python train.py --norm="layernorm" --init_std_o=0.0 --beta1=0.9 --decay_fraction=0.652
MLP neurons of a small language model. Each row is named by its layer, matrix (down: output weights) and neuron, and shows model dimensions 352-447. Each number is 128 + 32 x the weight over its row's rms, rounded and kept within 0 to 255.
A block is one neuron, or neurons of one layer that tend to fire together. After each block is what it responds to, as a language model described it from the Wikipedia text at the highest values.

L2.down1475 [151 115 121 128 138 105  54 103 149 154 155 128 125 143 161 117 165  73 102 208 114 145 105 177 149 128  95 168 151 104 141 145 111 154 128 159 131 103 116 101  84 161 151  73 136 108  80 138 127  91 161 160 122  78 179 141 104 173 110 133 108 179 116 113 151  93 180  96 147 135 122 128 102 156 172  86 111  75 123 133 142  80 131 112 178 145  94 197 139 116 155 143  91 186 150 162]
Negation words, title markers

L3.down1 [118 159 155 122 124 130 110 119 121 109 121 149 170 126 165 122  95 129 163 144 143 114 128 107 154 128 120 120  98 135 135 133 109 158 194 123 112 126  97 159 163 156 122 110 179 167 184 132 147 139 143 112 133  91 163 217 156 108 107  90 153 115 118 129  76  99  59 103 132 126 122  44 138 152  64 157 121 115 135 120 150 161 152 134 121 117 120  98 102  97 112 177 172  98 142 102]
L3.down838 [145 122 160 130 124 155  89 101 192  93 113 154 114  97 125 101  93 138 160 124 154 144 185  82 137 162 146 130 117  99  76 113 100 135 130 111 168 156 128 147  87 141 140 136 177  88 154 145 138 130 140 139 115 107 119 187 159  88 101 119 164 131 158  78 122 160 107  65 102 152  94 105 127 200 125 115  83 174 106 103  93 143 123 146 111  92 161 148 112 194 125 135  84  83 156 133]
L3.down1513 [162 148 104 156 133 121 137 111 139 156 187  96  88 115 136  88 165 123 156 111  92 174 132 166 142 136 127  95 196 121  95 116  62  73 115 114 154 176 132  89 154 137 173 193 145 151 157 141  68 147 131  84 134  62 166 144 196 115 155 102 137 181  75  98 175 194  94 110 102 130  87 170 164 164 155  96 136 100  90  70  86 118 100 118 118 134 122 117 161 176 173 138 133 192 155 154]
L3.down2132 [131 126 134 162 133 163  95 119 181 133 142 149 162 105 108 145  86 107 172 174 131 124 183 103 151  95 100 118 140  74  83 134 139 127 163 126 158  66 140 160  81 145 129 133 163 110 137  95 138 147 171 150 121 132 137 118 136 124 156 117 164 103 160  96  75 109 103 115 150  91  93 106 149 170 154  98  93 167 105 125 147 150 103 189  69 131 153 150 154 133 126 126 158 115 128  97]
Surname start after first name

L5.down556 [165 109 118  79  95 143 164  74  97 139  93 141  79  87 122 155 142 126 169 114  83 116  68 157 160 120 137 158  99 167  75  81 106 149  61 140 121 162 113 156 126  91 135 145  95 180 116  98 184  56 124 104 142 128 108  56 152 162 151 146 121 163 100 112 137  48 140 166 100 189 143 170  73 177 125  78 151 137  97  69 114 166 100 140 141 181 100 159 129 171 193  82  96  99  86 160]
L5.down1258 [196  99 185 149 173 113  97  43  89 122 124  75  72  97 129 126 104 110 141  76 114  52 155 134 108 109 105 104 109 100 120  84 129  92  69 151 132 117 117  99 147 116 180 127  88 164 170 168 123 111 134 114  98 183 155  49 138 192 121 130 161 219 136 158 148 113 148 169 162 174 162 132  69 149 145 170 198 153  77 118 138 127  83 131 140 148 122 172  94 134 102 122  95  57 128 138]
L5.down2006 [147 117 108 196 119 127 145 152 125  92 124 135  84 106 112 122 148 108  88 119  93 144 158 116 119 163 109  80  52  73 120 136 105 175  94 176 146 112 125 158 123 139 146 107  93 150 140 141  88 137 154 145  58 107 124  59  56 154 118 156 146  93 160 124 111 200 110  92 100 188 114 133 164 128  98 153 134  64 159 120 164 118 145 173 184 168 129 207 163 132 147 166 123 147 101 159]
L5.down2500 [145 121 151 129  87 125 178 151 145 181  60 169 170 182 118 117  36 156 148 117  95 137 129 169 155 105 113 191 118 137  86 100  54 110 142 138 161 120  86 131 114 179 109 111  88 104  65 109 166  81 128 119  99 143  90 137 103 126 151 180  84 167 129 125 175 128 159 151 144 114 103 113 111 121 106 116 114 134  66 153 188 174 151  73 174 137 103 103 176 161 106 133 201  76 143 130]
Noun-phrase head nouns

L3.down503 [147 130 143 110 133 136 159 100 177 148 124 151 131 127  92 120 143  95 148 122 176 135 130 135 142  88 121 148 100 138 138 112 117 110 118 124 128 141  63 106 175 130  93 119 157 125 188 155 173 155 131 127 165  81 115 120 172 117 112 145 131 149 154 150  80  48 107  81 142 100 164 147  98 100 148 141 153 194 155 114 145 125 105 135 169 142 179 149  95 133 130  92 154 142 137 109]
L3.down1040 [151 118 154 113 178 207 101  57  45 176 100 149 117 134  98 151  80 129  96 168 111  72 162 167  74 128 112  89  95 109 104  67 108 114 143 121 152 109 169 152 131 115  94 149  56 165 114 122 154 142 114 136 109  70 134 135 110  99  77 119 169 133 130 109 103 121 141 110 132  90 172 102 128 122 123 136 130 108 152 156 106 178 132 179 153 150 160 120 113 139 153 111 140  98 133 153]
L3.down1508 [138 156  75 122 178 109  92 162  65 140 129  66 145  87 125 155 160 124 138 120 148 128 150 125 118 129 219 163 140  48 140  89 135  75 117 169 185 164 121  93 138  16 102  83  84 160 139 136 122 209 113 122 135 115 107 112 125  97 152 178 135  74 122  92 110 145 120 104 125 152 132 121  98 134 107 172 203  86 135 139  92  63 107 145 147 103 138 104 134  88 154 144 147 110 160 216]
L3.down2079 [130  49  97 112 122 137 101 129 124 180 103 153  88 113 119 118 134 110 167 151 133 114 137 140  71 144 127 152 141  94 108  82 125 104  96 161 130  94  79  89 160 114 129  87 107 108  92 134 116 144 114 113 183 180 162 137 217 110 156 136 154  98 139  27  87 109  78 111  51 162 103 157 131 133 130 146 117  94 117  84  75 181  99 142 174 132 118 144 136 124 152 109 189 127 162 107]
Negation after copula

L2.down1253 [114 148 105 154 125  75 133 149 134 153 135 117 121 164 129 165 115 136 156 125 149 100  94 223 158 145 138  75 108 172 172  74 114 159 128 143 105 159 155 100 176 130  71 108 127 126 124  84 141 136 161 123 131 156 128 121 122 157 140 110 128  81 155  84 108 192 129 136 144 136 124 118  98 119 138  96  80 136 150 117 104 131 110 153 133 117 162 130 133 160  95 189 167 117 103 127]
Table separator rows

L5.down755 [125 120 137 149 129 120 111 136 141  76  77 151 168 109  80 122 143  99 163 113 142 186  94 129  81 116 147 139 131 146 100 119 166 127 115 118 111 114 125 167 105 166 152 135 164 101 145 146  95 118 119 150 128 138 139 103  86 131 156 108 213 155 112 164 122  97 184  92 108 148  77 132 137  82  88  81 166 157 137 151 164 124 107  96 146 177 139 120 102 111 186 155 129 135 137 103]
L5.down1008 [114 124  99  70 105 105 146 125 102 140 111 107 137 128 164 152  57  97 137 113 115 119 193 130 112 140 137 123 158  76 137 108  98 139 133 136 101  88 109  82 153 139 127 173 140 118 170 120  87 129 146 154 129 170 113 161 129  85 122 161 162 145 145 114 138 144 109 129 131 119 120 132 132 108 179 106 201 112 145 135 203 143 118 112 139 152 117 143 145 188  93 117  28 147 115 115]
L5.down2159 [155  68 148 155  98 146  45  70 104 118 112 131 208 114 130 112 169 179 174 118 136 175 106 136 119  98 148 140  79 104  99  92 178 203 134 129 113 163 105 111 127 122 137 128 133 159  49 170 114 135 154 133 130 121 107 165 150 121  89 139 202  90 127  93 129 139 123 166  89 134 149  93 176  79 108  92 131 125 177 143 199 117  66  65 171 129  76 122 132 171 151 196  99 175 128  72]
L5.down2696 [129  81 152 166 140 106  98 144 185 111 109 145 189 110 127 108 144 144 120 120 120 164 156 172 123 159 130 105 124 140 186 138  95 130 211 141 108 120 156 119 170 128 102 124 117  97 101 141 105 104  97 141 165 109 180 144 119 137 150  96 123 138  93 123 148 114 174 129 113 157 119 108 136 171 119 122  92 104 119  86 114 133 139  91 143 132 140 123 128 176 129 151 144 141 120  93]
Repeated rare-name pieces

L3.down964 [125  45 207  81  84 178 126 131 123 130 125 131 128  57 140 106 120 167 103  64 121 147 137 110 111 138 139 111 122 134 101 134 131 111 162 139 120  86 138  76 124 119 102 107 122 143  93 146 133 124 104 128 120 113  95 103 107 105 102 141 131 163 122 161 120 179 143 155 163 140 183 122 137 128 185 120 147 104  95 154 133 129 149 148 159 175 113 153 138 121  87 168 135 145  95 171]
L3.down1012 [151 106  92 173 170  74 105 143 145 130  86 122 155 130 190 159 131 121 121 131  80 101 118 103 160  61  89 130 173 159 182 112 103 166 168 142 161 115 123  53 171  92 106 187 196 102  84 122 100 131 139 106 101 144 133  96 114 103 162  82 151 139  45 166 112 162  97 114  79 137 102 121  61 176 113 140 117 167  75  76 125  92  97 109  96 159  67 133 127 142 154 120 161 129 103 158]
L3.down1029 [ 96  73 129 109 174 119 106 158 177  99 128 110 126  57  62 113 111 128  98 132  84  81 170 110 126 103 155 123 172 152 164 173 133 124 137 163 121  66 128  73 157 101  88 162 148 103 111 144  76 157  54 121 156 143 114 178  88 178  80 170  78 127  98 142 119 146 145 142 159  82 136 174 107 125 216 104  73  82 165 157 108 127 148 126 185 141  84 140 152 159  98 152  91 142 107 168]
L3.down2263 [100 146 100 143 157 109 157 121 125  98 127 133 121 177 177 109  93 119 173  76 129 159  94  84 116 120 115 152 150 104 119  60 112 133 120 144 177  26  79 105  72 119  92 155 179 145 104 170 188 142 120 136 118 113  87 120 151  81 161 138 125 108 145 143 127 127 151 139  91 142 172  75 161 130 117 146 145 130  97 164 106 145 128 127 131 170 119 146 144 128  42  72 117 103 140 167]
Visual shape and color descriptors

L5.down820 [135 112  58  68 166 125 163 111 128  99 122  91 125  78  93 127 144 170 153 125 152  97 156 125 127 180 113  65 110 140 137 154  81 121  64 187 146 154 153 106 181 112 156 130 120 141 137  90  76  51 181  64 158 121 101 151 113 147 108 113 187  67 118 141 103 154 108  95 116 110 137 107  95 101 121 152 137 122 137 145 141  77 161 130 167 166  95 113 146 102  95 176  67  96 116 114]
L5.down1293 [142 133 159  71 185 138 156  84 218 163 115 118 180 146 107 142 148 142 103 169 141 138 175 113  93 200 139 137  64 101  70 113  96 103 115  65 112  96 156 101 120 140 163 158 163 109 103  75 154  56 167 137 122 146 127  90 142 100 186  76 173 139 160 125 174 188  96 113 115 178 149 143 135 116 106  85  81 146 128 103 177 145  93 160 157 107 124 117 136 106 186 148  95  79 141 154]
L5.down1315 [183 106  85 110 141  30  99  99 141 136 106 110 117 129 123 136 112 153  69  97 132 136  78 135 147 183 175 113 115 109 110 100 123 123 106  95 153 153  51 139 168 161 106  90  59  76  95 132 128 136 140 134 144 130  89 132 187 126  95 114 151 123 147 102  99 175  72 137 167  94 152 137 153 183 135 155 125 161 117 142 142  79  93 150  77  68 112 195  57 152 126 110  71 176 122 137]
L5.down2528 [147 136  50 174  88 127 154 143 107 170 133  84 140  69  95  94 146  94  88 130  73 101 107 120 121 129 121 132 122 137  89 136 109 139 114 140  77 174 133 109 102 127 115 132  67 104 121 120 173 176 102 110  97 167  91 143 109 135  92 143 166 133 154 130 109 117 166 182  87 194 113 117 139 130 114 104 146 154 173 149 103 162 127  81 170 125 108  97 141  87 140 160 114 150 141 127]
Surname word-pieces

L3.down20 [135 106 148  54 165 131 132 135 110 105 188 139 176 165 186  99 131 102 136  77 110  84 160  94  89 136 146 143 143 132 135 131  56 129 146  89  71 174  91 102 131 112  64 110 150 168 126  91 102 155 158 143 104 129 103 110 168 156 128 179  99 125 163  97  91 127 121 111 131 115 113 145  75  89 114 145 126 162 150  85  53 115 140 121 115 145 159 125 125 134 131 112 169 138  98 111]
L3.down217 [103  97 139 155 172  95  96 133 112 136 137 148 105 191 134 110  90 115 137 131 102 127 151 128 129  84 154 108 134 139 130  96 172 103 119  84  97 166 174 137  44 174 125 141 127 189  88  91 167 141 124 198 116 144 151  97 112  99 146 174  93  73 135  72 130 123 140 140 125 101 146 119 148 141 108 204 118 148 117 136 166 185  85 111  96 152 102 133 161 125  88 121 135 130 116  71]
L3.down1317 [150  86  59 120 111 140 172  84 138 116 118 101 193 170 144 132  92 118 151  17 129 144 138 177 130 171 111 123  87 146 118 124 174  45 109 165 203 118  95 120 163  98 113 106 158 121  91 119 143 132 124  79 142 117 141 155 118 102 109 135 163  61 124 140  97 158 172 109 124  54 123 161 131  67 168 136  97 136 159 126 126 115 189 133 127  94 178 149 181 156 148 171 138 151 134  98]
L3.down2957 [121 133 149 151 145 163 117 192 182 120 163 155 101 107 152 101 182 120 122 128 131 106 159 139 167 139 172 148 132 107 133 145  73 107  96 144 132 133  73 139 124 121 121  92  91 106 149  60 106 131 176  79  84  76 122 139 143 104 129 115 105 113 215 135  93 142 123 144 147 134 150 147 135 130 107 146 146 193 161 120 109 134 142  81  89 119 163 135 100 122 128 145  83 118  79 103]
Predicate classifying nouns

L3.down844 [156 184  92 124 139  59 104 119 155 152  98 124 102 111 165 134 133  61 140 165 144 109 111 137  98 114 138 163 116  80 107 186  95 135 111 167 131 139 133 149 133 154 142 120 132 129  99 124  94 161 101 136 127 109 118 112 137 115 171 121  84 110 142 144 126 116 154 137 137 130 117 119 131  95 196 179 122 107 119 153 119 115 103 145  93 152 107 136 105  95 135 186 127 165 185 182]
L3.down1079 [141 134 127 154 115 109 133 132 120 140 101 135 146 135 132 134 130 130 119 138 123 118 118 143 116 100 139  99 137 132 129 137 106 143 124 148 129 149 118 147 145 160 105 148 149 123 134 134 130 126 126 136 127 119 126 142 136 154 123 142 101 106 126 119 111 143 143 140 126 133 116 113 134 163 114 121 157 127  98 124 130 150 121 105 158 126 141 154 136 130 134 137 131 125 131 130]
L3.down1401 [144 130 112 153 112 111 127 128 133 145 121 135 150 125 133 123 125 103 129 131 122 129 127 146 120 124 122 116 133 123 143 127 112 145 133  97 125 134 139 155 131 145 128 137 131 118 129 131 132 140 130 129 130 128 131 152 139 149 124 128 107 118 139 121 136 136 146 124 127 127 128 142 129 153 130 114 132 141  98 133 118 134 131  81 160 116 120 137 143 126 132 133 128 128 113 129]
L3.down2202 [154 183 137 202 135 123 155 118 165 105 103 132 135 139 136 168 152 149 121 121 138 150 108 113 134 114 136 156 131 115 161 179 109 110  91 165 183 149 117 111  73 113 145  66  99 117 107 127 154 120 118 155 112 133 118 137  90 105 134 103 196 138 151 174 138 175 110 157  97 101 121 128 130 133 123 142  85 144 120 147 165 123 137 144 199 141 176 147 116  87  93 171 146 184 141  47]
Paragraph ends and titles

L3.down1433 [135 122 102 111 130 210 107  71 102  92 159  88 116 149  65  66 109 159 168 122 172  83  79 155 123 116 111 111 121  46 151  83 137 133 144 115 173 142 135 177 140 103 158  91  75 166 127 120  52 171 139 100  89 113 119  47 113 120 108 101 123  70  90 184  93 138 140 158 118 151 160 111 103 137 177 193 108 131 172 155 169 138 193 131 101 147  94  91 108 129 122 109 153 145 131 103]
L3.down2424 [141 101  98 114  78 145 161 180  98 109 108 143  93 120 115 121 179 184 154 149 172  78 122 116 165 141 126 173 112  85 148 116 130 127 129  83  80 165 145 131 110 112  99  77 116 181 129 148 154 103 126 128 178  89  65 133  87 147 187 114 110  86 119 153 129  85 103 166 115 109 126  70 105 128 119 109  92  92 157 111 163 165  89 118 119 126  94  59 121 103  96 112 185 120 118 126]
L3.down2485 [136 136 135  65 160 126 170 146 151 135 153 130  97 132 141  95  95  92 132 145 120  86 147 105 124 128 108 119 159 156 220 147 147 151  90 142 161 143 147 114  75 164 221  78 138 134 153 125 121 122  96 148 134 103 147 122 133 118  80 145 115 110 126 124 161 106 102 152 144 166 143 178 138 181 154 140 125 176 118 149 119  60  94 204 190 100 165  96 181 154 127 132 134  75 134 156]
L3.down2837 [119 159 160 128 167 118 172 147  99  71 141 143 179 158 146 129  99 105 169 144 159 154 119 154  67 145  75 192 136  84 161  56  73  93 140 106 133  49 104  98 115 147 151  98 170 169  92 128 113 145 128  90 136 121 126 130 117  74 176 137  98 152  65 123 164 147 133 118 191 109 115 140 153 109 118 158  96 154 183 116 105  94 149 104  85 124 152 141 122  71 125 115  74 174  79 136]
Mid-name word pieces

L2.down451 [152 137 106 107 160  83 159 111 160 128  82 167 213 122  93 120 153 103 112  87 150 165 115  70  97 104 120 180 119 167 132 174 110 104 165 138 139  93 100 152  98 129 146  56  86 146  56 104 134 137 124  81 115 141  60 117 103 125 137 188 134 116 172 145  81 100  80 116 199 177 168  97 105 173 150 147 116  81  99 138  42  99 130 112 132  96  81 158  98 145 103 169  91 112 105 131]
Mid-name word pieces

L2.down1626 [153 127 143 109 212 117 106 117 167 141 172 123 157 192 150  73 127 136 120  98 155 184 160 122 171 123  74 115 159 120 171 169 149 121 119  95 133 166 152 125 142 150 109 125 165 120 131 150 203 135 103 122 131 200 117 142 167 138 129 170 135  77 154 118 168 121  96 176  97 147 119 108 113 147  87 137 129  90 100 110  70 118 185 118 129 106 127 145 115 137 112  79  77 145  86 147]
Noun-phrase continuation tokens

L2.down1927 [134  78 134 114 113 205 152 101 110 103 164 115 138 163 116 122 137 165 147 108 139 138 101 102 178 142 122  86 107  83 172 150 182 131  84  50 126 146 101 195 107 131 176 103 121 119 152 134 168 106 200 166 118 153  72  85  55 162 139 113 143 133 134 170 148 127 127 153  93 194 124 139 152  90  83 124 136 136 182 163 143  72  99  86  96 115  99 122 171 165 127 130  69 127 167  76]
Royal titles and lineage

L3.down971 [126 177 125 150 140 134 139 112 148 141 101 155 153 133 143  82 178 149  79 177 131 142 141 191 150  95 127 116 124  86 185 156 141 145 123 159 147 128 153 122  85 167 174 186 139 129 103  95 144 103 149  66 115 140 158 104 155 159 101 135  98 100 108 145  82 145 153 144 137 155 115 106 135  90  95 182  99 144 126 125 117 146 181  91  68  85 131 110 144  97 147  88 136 162 100 108]
L3.down1700 [122 143 123  92 110  79 118 159 102 106  91 189  94 207 158 138 104 111 125  96 104 114 103 167 127  57 127 114 196 117 200 150 133 136 110 103  90 102  63 156 114 117 104 140 174 188  74 117 161 138  74 134 122 114 137 111 190  32 129 172 139 134  74 171 103  98 103  95  78 135 124 147 114 182  85 101 121 125 230 148 123 202 127  93 152 116 200 147 183 132 153 162 168 125 157 166]
L3.down2721 [108 150 132 139 119 164 159 130 104 125 118  91 172 159 167 141  90 166 101  87  72 150 106 201 165 120 122 168 139 168 139 159  90 131  86 153  38 103  87 166 114 179 155 117 136 190 114 183 139 112 145 143 161  95 120 173  96 141 103 142 108 190 133 126  91 153 140  82 146 114 106 130 116 118 119 133  73 159 220 130 129 132 167 146 130 144 117 116 105 146 100 145 164 143 138 132]
L3.down2868 [115 134  82 138 198 126 172 125 115 111  77 137 142 116 119 117  61 171 104 172 121 189 152 126  88 134  55 137  98 140 169 150 156 157  71 133 145  97  52 119 109 221 126 114 125 166 154 100 135  86 101 104 147 157 127 104 125 125 143 135 162 122 109 107  92 143 123 133 172  94  99 162 138  41 141 110 101 134 186 148 115 171  77 148 100 120 104 130 131 105 134  85 110 131 103 149]
Relative pronouns after nouns

L2.down2900 [122  83 160 122  99 143 112 106 148 135 138 150 105 151  82 139 106 170  82  71 149 171 161 141 120 138 176 147 115 141   0 194 165 150 153 163 109 121 138 117 169 101  83 107 125 102 151 184 112 168 120 195  66 128  62 112 123 147 115 112 109 129  30 156 142 106 157 129 151  76 141 131  95  82 139 176 177 177 149 142 163 129 129 106 124 154 155 151 146 116 155 114 136 138 192 125]
Plural noun endings

L5.down552 [ 80 150  85 141 119 120 144 133 111 138 125  93 169 174  89 143  68 134 103 156 154 120  41 147 133 128  75 149 165 162  72 150 168 119  84 118 137 157 108 117 120 122 155 186  98 109 107 134 198 110 105 120  94 114 130 146 142 120 102 148 120 120 123 178 103  81 140 105  95  92 151 152 187 118 138 152  98 125 124  84 136 101  95 131 124 147 100 132 142 122 130  96 177  68  98 107]
L5.down729 [ 82 166 134 157 106 173 123 163 125 122 109 134 125 101 109 116  98 142 143 156 100 181 153 132 160 177 148 163 145 144 121 130 109 125 148 133 197 137 178 125 170 135  76  96  95 112 139 182 120 121 118  98 157 162 171 122  72 118 120 153  68  61 117 185  77 139 121 137 131 101 104 174 140  94 145 144 124 156 167 128 155 129 131  77 151 192 121 126 131 130 112 150 118  98 104 163]
L5.down994 [108 127 158 187 105 198 111 145  75  80 135 115 120 145  95  92 101  88 127 137 160 145 115 127 102 184 189 115 119  86 110 177 135 183 141 111 123 142 137 116 152 129 119  71  97 124 185 143 128 145 157 144  95 151 163 106 139 151 207  88 120 105 140 177 110 159  97 115 118  87 125 136 138 118 115  83 147 152 148 139 139 120 193 117 145 173 114 130 171  60 130 124  87 125 145 139]
L5.down1077 [ 81 161  83 121 113 132 195 134 214 139 139  76 119  65 123 129 135 111 138 152 137  42 123 181 139 100 147 132 127 101 189 150 130  94 199  69 134  85 125 188 125 121 130 169 100 151  85  92 105 110  86 159 149 128 116 135 161 111 159 180  96 126 180 129 131  90  93 119 116 115 105 144 164 112 110 201 114 152 145 148 166  74 182 142  78 136 169 110 178 106 106  76 126 108 109 134]
Relative pronoun which/that

L5.down596 [154 145 124 147 153 103  96 158  51  81  87 163 121 155 147 138  77 115 181  91 130  65  87 166  96 141 123 169 146 176  60 131 103 105 149 148 125 171 105 146  99 126 140 147  95 208  91 128 112  96 117 100 138 153  96 127 132 164 103 148 122  88 149 117 149 149 158 124 121 181 110  95 146 152  88 111 139 130  96  79  99  83 117 118 146 148  99 168 123  96 130 127 179  96 188  80]
L5.down1155 [136 167 130 146 160 119 169 158  79 124 100 134 140 142 168 186  99 122 154 156 125 107 139  74 147 124 157 129 164  83 152 152 156 117 120 178  94 144  69 123 125 115  87 160 122 165 135 121 120 148 168 128 162  83 132  97 151  81 107 110 124 106 136 126 142 158 125 156 100 126 195  91 152  84 125 118 166 107 124 143 141 105 158 129 136 116 138 101 124 147 156 153 189 139 163 138]
L5.down2355 [111 144 104 138 141 128  75 126 146 169 142 103  96 144 130 128 142 126 113 172  92 182 152  98 148  95 114  88  90 145 146 170  65 142 108 124  42  75  80 108 150  88 105 195 100 159 143  88 112 133 141  67 116 149  79 116 104 128 131 136 119  76 169  91 147 107  98 175 150 131 133 142 173  91  99  78 132 119 145 141 103 179  66 119 106 103 140 136 106 157 139 129 156 156 135 214]
L5.down3021 [125 152 128 153 144 150 111 143 123 148 114 125 139 165 131 195 130  81 141 170 204 106  70 112 132 136 117  62 102 108 145 154  99 105 137 116 134 111 125 156 174 192 114 110 122 113  99 151 110 147  91  88 107 223  97 138 152 166 121 106 143 135 125  80 184 157 137 127 184 128  81  69 124 125 147 146 106 165 156 131 150  88 115 109 121 109  95 129  90 118 136 145 114  96 143 108]
Category noun in definitions

L2.down1420 [108  99 167 105 146 144  83 158 134 160 133 125  88 146  59 116 172 152 151 122 115  94 107  93 194 104 203 146 137  67 170 130 117  65 185 120 103 146  55  81 182 129  77  79 178 171 137 123 112 140  92 129 140 143 109 135 139 136 118 107 157 154 124 139 117 181 154 150 210 115 166 128  86  87 150 140 108 138 110 124 145 143  71  92 142  88 167 129 110 200 128  82  74  98 130  69]
Surname word-piece endings

L5.down855 [181 117  75 130 165 117 104 200 132 145 112 133 107 173 164  90 113 138 120 112 194 161 134 104  48 109 104 124 133  97 145 177 113 145  36 160 167 140 147 154 146  87 114 175 135 105 170 137 155 125 160 129 101 155  68 154  66 111 152  67 107 160 108 187 138 122 162  95 123 174 123 115 114 116 164 106 102  88 115  81 135 117 158 130 104 102 130 149 131  98 150 131 161 147 115  82]
L5.down1586 [119 158 148  90 150 175 104  90 143 159 107 128 125 198 143 199 106 162 129 150 115 108 144 143 128  94  91 116 150 135  98 161 219 120  73 189 159 176  86  92 169 111 112 128 144 206 148 168 190 135  58 116 175 152 153 126 181 149 113  84 150  96  65 117 137 126 101 147 100 111 105 117 135 133 166 153 132 114 116 106 104 115 113 104 174 138 163  81 122 150 120 150 117  72 145 123]
L5.down2596 [169 174 100 101 127  96 109  84 160 139 132  94 108 114 127 108 128 170 127 106 129 156 184 188 140 182 152 124 155 137  54  98 140 165 146 110 166  61 159 173 153 109 107 141  96  98  98 144 134 125 144  65  79 116  84  84 108 107 107  89  85  47 155 159 104 112 132  88 146 116 167 107 130 131 119 125 150 139 159 126  44  97 124 141 153 151  50 139 144 134  91 141 160  25 136 159]
L5.down2996 [ 98 187 114  95 142 138 162 135 121 127 109 135 106 152 172 148 141  99 151 115  99 121  59 168  66 136 121 123 126 148 140  63 138 142 129 135 178  88 134  62  90 110 151 196 150 125 154  94 130 140 144 130 170 143 152  93 109  80 118 126 183 181 135 165 144  93 133 135 125 160 101 121 126 100 172 199  78 156  99 108 184 122  96 121 154 133  83 111  90 132 155 153 128 111 125 133]
Negation word "not"

L5.down791 [123 127 155 109 164 126 120 156  77 115 105 110 126 128  95 113 205 133 121  76  91 147  91 197 144 101 138 152  94 177  97 100 146 113  74  81 125 135 198 126 101 152  93 138 123 122 188 134 151 114 109 173 117 150 148 122  93  94 133 162 102 136 153 150 141 106 156  97 142  97 110  81 146  87 118  78 178 148 163 130 151 119 108   0 110 109 122 148 124 133  74 129 142 184  93 116]
L5.down1651 [124 216 103  98 124 121 156 158 145 112 147 108 181 132  98 122 189 105 130  84 149 137 109 168 146 130 127 112 114 159  88 134 119  77  62 118  89 122 116 166  89 141  89 108 104 125 209 112 147 112 155 136  66 160 122 165  72 119  93 154 187 102 163 117 133 121 129 110 134 115  91  82 161  96  84 126 133 179 178 121 115  79 104  40 142 107 136 134 128  91  85  98 149 163 123 107]
L5.down2144 [ 66 109 127 136 105 160 161 174 116 134 137  95 127 173 114  98  95  95 172 128 129 213 122  90 158 108 139 102 127  97 105 164  57  95 111 151 131 170  96 139 132  90 137 141 108 129 163 143 138 131 154  71 117 116  89 155 182 189 166 161 174 114 158 173 141 107 131 153 121 122 188  75 167 129 124 144 142 124 104 145  75 113  97 156 133 136  96 177  85 128 147 122 154 118 185 158]
L5.down2898 [153 126 113 114  83 183 123 141  79 182 162 141 140 156 114  99 141  89 143 123 126 157 122 153 101 106 105  95 132 132 118 148 126 105 116 120 115 125 195 153 174 116  97  60 121 174 128  97 153 163 122 122 186 106  70 158 106 142 180 117  77 117 116 110 176 129 105 128 146  67 154 116 126  46 208 122 108  81 140  74  58 135  89 106 117 136 153 121 160 117 172 144  66 137 158 183]
Before a person's name